{"num_hidden_layers": 15, "hidden_size": 192, "norm": "rmsnorm", "positions": "rope", "bias": "qkv", "init_std_up": 0.0449, "optimizer": "muon_variant", "max_seq_len": 1024, "train_tokens": 218600000, "dataset": "wikipedia_en"}
MLP neurons of a small language model. Each row is named by its layer, matrix (gate and up: input weights) and neuron, and shows model dimensions 0-191. Each number is 500 + 40 x the weight over its row's rms, rounded and kept within 0 to 999. Numbers have three digits each. A neuron's up and down rows have the sign that makes its largest values positive.
Before each neuron's rows, "fires on" lists the tokens most often at its 100 highest values on Wikipedia text that the model never trained on; "fires in" lists the words (lower case) most often at its 100 highest values on Wikipedia text that the model never trained on.

fires on: " of", " in", " com", " for", " num"
fires in: "of", "in"
L8.gate106:531467495436454407522547530463468458435520470546511491485544452529455478438487507460509463493483507475496529405493473464519480445527514549498513465520487489531557456577552523436479547471468453421491502507368487412527557507476496516541502472565469434479483514502435575451511586563501485543447473462550577444516477444529411493480557485536470459543553504466491451509505514517495476491510482461567462480457576486522539498459563513541469438545582530529521551525514447520512489516499490511536480474539506496537541493555506479536522463498481472447522398484505527453505442496490551445
L8.up106:504500553447452499453501466482529581465478525608524525521507568463493454616479431588485534558508518509526436454496444521473522525470499462496543477514497510470465498473462489502512500407466555511466453422455528481532491517548478504490508521518496500457500520508500488473517573589484492446505500433552510479489567551505469466492488456576476491461497527427457502602519514461501465524501442549538522530474470506508475474507553457559463494520545484461500545527480511545512529426418502487483503484533524498464498482481482469524435490424485566522551418519472613483429449419586497479

fires on: "use", " that", " when", "hen", "ough", " where"
fires in: "when", "because", "that", "as", "where", "although"
L8.gate267:462514516466500469475452502506439545432474504509499471419461541493459535508498582501548487469444450531491461521434535507526498501552447536554466493536472508534479567441458454466482486536484564454421514531511439390457562502496526523518464494524520513531420503516502577479518532490450475489510467467549444512525409506472423471444522542512530495452474526413537439522526491511498529485524479459491488482539449487537578467466494422550517491459470566517507427573441606520449456482502473426555524491464517506574473495509576466524504483544563493441464537533527491520548492438529535529
L8.up267:410509467548427519465453469565592496476522485464458483568534453486503539451476517558491498447505536509435545490600532528517502517525425473552481497489549465474493479558543495562553563497464468489471498425547528499457464450521476499516556578523549477462502531521457501446444533430465473526483477524416471553401498522460502421522464497491546493443524474486412553506514452497468499504536531489506506441557503510545494462503552467423531571493547478591530480505442545526553484462505469462516535517500448519445528502511529502472535472495486516606555542529465545499468511538549509451

fires on: " with", " to", "ing", "at"
fires in: "with", "to", "platform", "using", "in"
L9.gate230:487481543476553546474463495425481531449587562507484475576549513487549510556470518481495539474506508453516508510485556491508450447496512451505538476493423523516440532481483474482557503476512478503547523529429480510482550542543523519532477504514470453508570425460473549509489441495494527493511599482556515429496542502555490452537464533413482489547548459465526469455542531495500503536482469566449511462480475530441489477461492500487500495526450475559485536485472477520506480380396480592475511510538494452470436555610439484523585568517476465417490531426482520531418484502521533480
L9.up230:475505510540478463458436479467527571507574534476533450454505506560501522559490469503548539468523492518481555462528483571555479485497540502502472582513526478464455428491548559476454533584566539520548446510493489446517534558485534607514545506499535446494598467469428483441490519515542562525462416556511526438447488481494449458550485468484546459449490451537486532446513505466506531526459585494469483493496464546454455468490459523466602406552482517489544571488487501523455516488483540517479465541453488551518457421492518514515462536457507460570533490504542537522473418500510547499

fires on: " of", " in", "ar", "an", "on"
fires in: "of", "in", "barbara", "spanish", "toronto"
L10.gate141:543407522547473451507527555445440483455481480526465477505549487470559489578546509541538510488518508532547482485538511524546434529442517455471490503549533515466522561516570521550472500474505532577550433492435541498527511562499527517523458534544436511508582536514536424529519523593514445448499528525518430468540486498471481536468553489517524547581539461467547457503515476532473530499570548497551501517532561514549535586536529497451490496526496574521450552535579542541528565502501527519511507437505472475441491446462548510543515395554571479489446479461536518534465463570530501518
L10.up141:544544502567443487505456469505493478475564413502523491475472537546466480499443535478555481545518524546473403518476384533513480473564468518488439524511551538534554579422454471535448484468520492514451481474439513479455545456489529536498561474528457495523508422414512462509523487516498536427513500546501513456495490437408525559435545412490545429462509478487472490486530496592515477519516393533518550531434517499559476553500503418498519509497538456547474464496518512537487554476500532452518493460501539431499492503427500516464455518471495474525456503479511526565511452516451456437

fires on: "ong", "th", "au", "ist", "ite", "un"
fires in: "song", "daughter", "songs", "site", "although", "sister"
L6.gate232:503472460544480435486581525512451499438502506468490559485481501579567533559543547479484559512465514499513579548521468543477531501541492508506550449528477448536507458504462485479448507493509517478464535575459571408551422578547469555499556463559480514480461446430468551522428528507525435503529436564440500513507476531396463478539488517498492544480533505520583583533469433473515566463476510473462463509488521446512529491488436518493554527529409473439519507556470478522470514504517486461558545518468475469507568483475516492489518523532451464447461488500428572525550499533505494571
L6.up232:519537503506546534528485475447502458509482433540509485474455499500484471470552448537557474448556459547441496455567445509495555490540468531472568526523508528468558541489515539624490548435515540459470474457459493512576452535559534513474456481494536439495489600432513537492525573466528542560557499461548490530451530493465516409563534482514585503537487560515486523587522455535507534508447477526480491431512530491414553530522484542475544488515470473526524474525515472513567466429486468510472476517454489515468497596457506592480554541462493532447520480572518534505496569500502458491

fires on: " other", "ary", "ther", "ose", " inter"
fires in: "other", "primary", "those", "others"
L5.gate420:474526486493516403436494533496483549505513492519541542562517562477485511557504525506468452538458516471494523494519559526497507580492556478475558433535434540462485520520500398541529493515505519433503471528520515509430407554520546482553554493507440546531538568492465489435479491531477538436488445551517445492495518497525466509452452493563415499495467499462536438511553507439548460529548458561484424512472501464471528529435456452464487552538528465442449547470479498486583488511546521484491534573537462538466488525571496508519392459477542528504573528479452426540478459526553459510
L5.up420:487474558527396480492513500467540469483576447498566508447531492509447577469467452436459473478563542495456542548483511595457495548537502464540470559492519450507527474480533528429499526483506441481525611485499514465524489467532441478514581517503464523493495520491526611559517470536481526466536476478431503492509564419492382484478426472585495499511460542526479534415439505503474498507481474544450475505501542483527501551427470541507535478492520510495497515507486454526491538483584466523468516466547440422516492528571565496479446542464483521485526516498560537555515537529494475440

fires on: " to", "ay", " can", " not", " would", "ill"
fires in: "to", "may", "can", "not", "would", "will"
L8.gate382:471477536429544485447467473532503518532509497517511621512482455478544490462482472460550550469478433482575520491463478485491463516432463495458467530499532537465503490532459450515525501506506534581527547509480483549485465507452584494569562500508538500540490495435516499497409549533506576484488491519438509460495557535515495522548492459578499517506534424536478560530527514517499476454485512556449433469473412490455501442528522522466540477412524447391542504531421501536458534502465553498482470506496521532521539431528544465445480544511541561609515531512443559519473435493555507436
L8.up382:539557501533513540494414424469506466521537489538541535508552429479468526448506493507609534486443470450532557546526507464553482476547482423493505496403571511446453546476545523521517494476482530463578535506467410517512525460495546439552523556461517452573489519461507525497528494514523457486539541512497484562474564489475518519549413553492535540578506587551439535490577442477487454484497538475489515436493482540495405497496505457565515459525513486446562490457462463463501453541495482525498478517512569579474492479466460512452571510522523499508510532567509520551465505495448501439

fires on: "ould", " would", "id", "ever", "o"
fires in: "would", "could", "should", "did", "never", "to"
L6.gate357:501518478420478501396470464480501552491447505505501478510502495434430548556486541498576486495418488497578507466510542513490518507464447459487437479521440474466499499568552590502550554519553452533506473538499522500470524546432425477466472539526449562481466504486560617501513511547451505463494426512516450549527460480462527510500486522569507445445528499480506508441520466546504502555518441526487521451430471524443403475652465447434487558517444521478479463480453445529540477529506494442524524466514519530444475488535479455466512519473485522505512467450504469493493553518472476486
L6.up357:476544537467524586465508500502501507484530516477456550547504518426459501475506540542518554450516495501504468493521495482472462501529462502477522484445468465432514527513504507494563506537458516510437459480484456544478509453505457465499484450526592585496492477471516503506494501489469531447540481488508526522503540484447566492487500516474518487492532541498482539512499518435440513516528587474553532509604503515478409450528507486513491529430511522413548584433486411536542398460541466447463376467524550455475548438545488473459465559475456445597545505546556554478510559428490437512

fires on: " is", " other", " rem", " also", " later", "ary"
fires in: "is", "other", "also", "later"
L2.gate252:486532478528528535525553484442458508489493504528574494463541533460566467499501505516512497530481456499486561487515459456539583518592436433533496451455527474529536493535467433530550519413473417505513498510509433501421531505563524510511533507543508546442538505420517485494465405487449500500550463533461394548569580526484532530547449456517515483511501446511443446572497509538506503545490415518450471499512459473498452502425556491539468470484519450504494483483509444467497495545502537495505456496549355514526491556560550521497472531434458476508547505464492520518561460507534552506
L2.up252:511543483513428455550466432499572489538509550461507505492440479503524543520523484536467534512484516576521510461452562571522502469515504495515540528524547538490528533530557514526513496476504489495492576516451491449470524504416514507507592475489460492513461491406506495453456477517504570497521537505509485525543451499500476523469476498454575511510489534568555546468513535552567485526523533466448485412508505472469477533505547498468470491443524498477507526510467451458517573491455545486527483530595438547569486573657562446536502469466487502622456538485419446524505479561509553468

fires on: " other", "oc", "ess", "ther", "ite"
fires in: "other", "others", "business", "despite"
L7.gate179:539482542468478509555546519485556551458526470481530520563472493519496382450516457484462558512511553500480552526545487555474470487501499412515554509516511561463463547447593466488527553549529546488501467548556495499482470587458491547482521448413493565525497503432564540511458503442453506501485514511398512495453495541433515510531499495525574481551433527548435476523502561457520540497553471437502521501526461477455465517526476437519513445539471535511549492496477483498516493526466469511522575402489506527508492549519595546554497500563528524508466417528566525487525518500458582459
L7.up179:503529537515499605507509421485477544520562481454492462522499502493496461503548482489417498555485440531500481495512506521557493432465531510469524547423557545446431556548494480488566449478573487493544497496481574530492425510441534538469591489518510542466464478504487422549482504465483484543432492500521482555471493470452481516451466510530483508539474492481462545536548511441522515574403517550515485451559447454490532451472456514485524507532471454448502486464401526547464568513445456534478528520545438594499468490488473562526594435473542531563508450511501485535529547501556469518

fires on: " to", " in", "em", "o", "on", "ld"
fires in: "to", "in", "non", "told", "no", "with"
L8.gate284:491508489353539506394523514451461488532555588538514524545522480513463509490541538524510550478495484492555518459618505456570501476526523507471457457495506535503525466518453486524517505472511450507466476510510431473442493527477471515488520512505465418557496568512484579467526480525458458518430510519464475534530508506488481444553524497502549497556507380616485495511496442546481528512489504495504499459451415479443507508472547461541480498506449499454527455576459468537439512510464443488486533456470483531534525568515474399424431537455483510501486507508407474495501540460498494454
L8.up284:542459511443555477510508479498510528518519474468480423550422548511527467560528498516541583518448499450467511458428505462434514511484513529514576549498477535578514489510459425482479547524519512545505448495488514485517463467479511563475561452527513478494522556449486556500520549509446528440529436450552462504502561539445482425599571505425542516494603463451524488444490470634551510508479533497496494509484464497565556423545546547482459448534503509553507506545493505520485467519514540454524451564459505494430471490546427500491469452512548459540472497493496450471452535500499477565

fires on: " would", "ould", "ay", " is", " can", "es"
fires in: "would", "may", "should", "is", "could", "can"
L12.gate273:491548472463508510469427570511531535438428539533557497466503524599496481507473484483511464480494430477554544453510520517496570497484437585493463555539499570425511499536512526534581551444527496535505440501502504437514552511471494545552575481497469481498480606500548530474409540532471555462547431478474448539556523518486489521423487469554503451518480480500470537433466503405543517537509481539548474475532474527522492466527516528477521498489524494459460483464487498415481518541548453486566539460547494570501475496479497513487510575458481495519544534500524524551504449417410564441
L12.up273:500635456504495430495423469494477513451505498513568517533514494497528477429496498468532566482446501532525488473464463479510550509508493538455507465521519540471511544510459571560495536409459478471484463505491526536494507514528477514535503541501540463500479527463467486556476447502544562475551478549521442504554627566474428472542492495514478450539521547465434482502450534513490505475509511489473459533536553530517477490543498444473576435452538477531480548522461515611491429503449478548508491592455563444511593517528504464513445516523547461462568494571532538425449494507448482474

fires on: " other", " comm", " loc"
fires in: "other", "others", "common", "community", "command", "committees"
L2.gate170:514475504532493541478467471528618536482602510454522548529522541547527514502425498484521559525490491549502583499567470532524455480546536480506515462571495487465487448508499533547497493545480477467514501537485490505515455570490473454449512478504400506445549487426495505480436518453514557508456476527519469530513548473477528569442515536524507503459583490453457441516424528511486467522524479520489492470520481546524505498496471470483472532592463492576463459475459512555576505565501471495539581486524447627514561477539552544534462454472557499475530436485496509480540573488572510406
L2.up170:494421558479523601485451483507601551501589564490538537495469500562486508445449470538511508528501507560515525512630460555518445468504518489478457519505501518500432504486540480530510500564508451485498461454511530450434443586542477488480514385530453467482474469417517571466458538571449554519511536490502526506438540477550480538424497478503488516416567521478498507529511489487545514431496493544531542425536488482478504499490431501495475534522508486530456521528479538500539506486448463557482619510557464521474526488466561550512490457527547473510458491476503412500506506498522473499

fires on: "ing", " and", "use", "ough", "ite", " as"
fires in: "and", "because", "despite", "making", "as", "although"
L8.gate248:561499495523484500488474480472514552459547449406459537474550452505500439485497589468524530542550542533431511475519534482520488483499522485475479482429542444522491473512542570495492488481506524515467479500506461550454517530514561518537453483478526483520458517389452585500477549544515479522469543492474514501497459377493532469555390471547508524481481523547449486490497518527486531532512488469452466423582442530495453568473549505509543473491474449482514526479507542579435521521568399531486466494505448503540446530538508557520485445484465578546524522521437538459615562484477493512
L8.up248:482468464481464439551500497501454532538526494455470459590514503528544552481476438566527533527489534515498520440571482541511496461510489474473459437573531485515554472521463469476442557543465566470466557478549538557496485543416448482453459484546518446459467531491425542520411504541480517527476417471518468557494465425507453515532508489609562494465543410508487579548511459459525496457510550534474467512471473469518508420494468491494549554493445532528529483438449490472575520431487476473482551507475568571565553493437548502475529507456493500525482478457463510478472519489550447527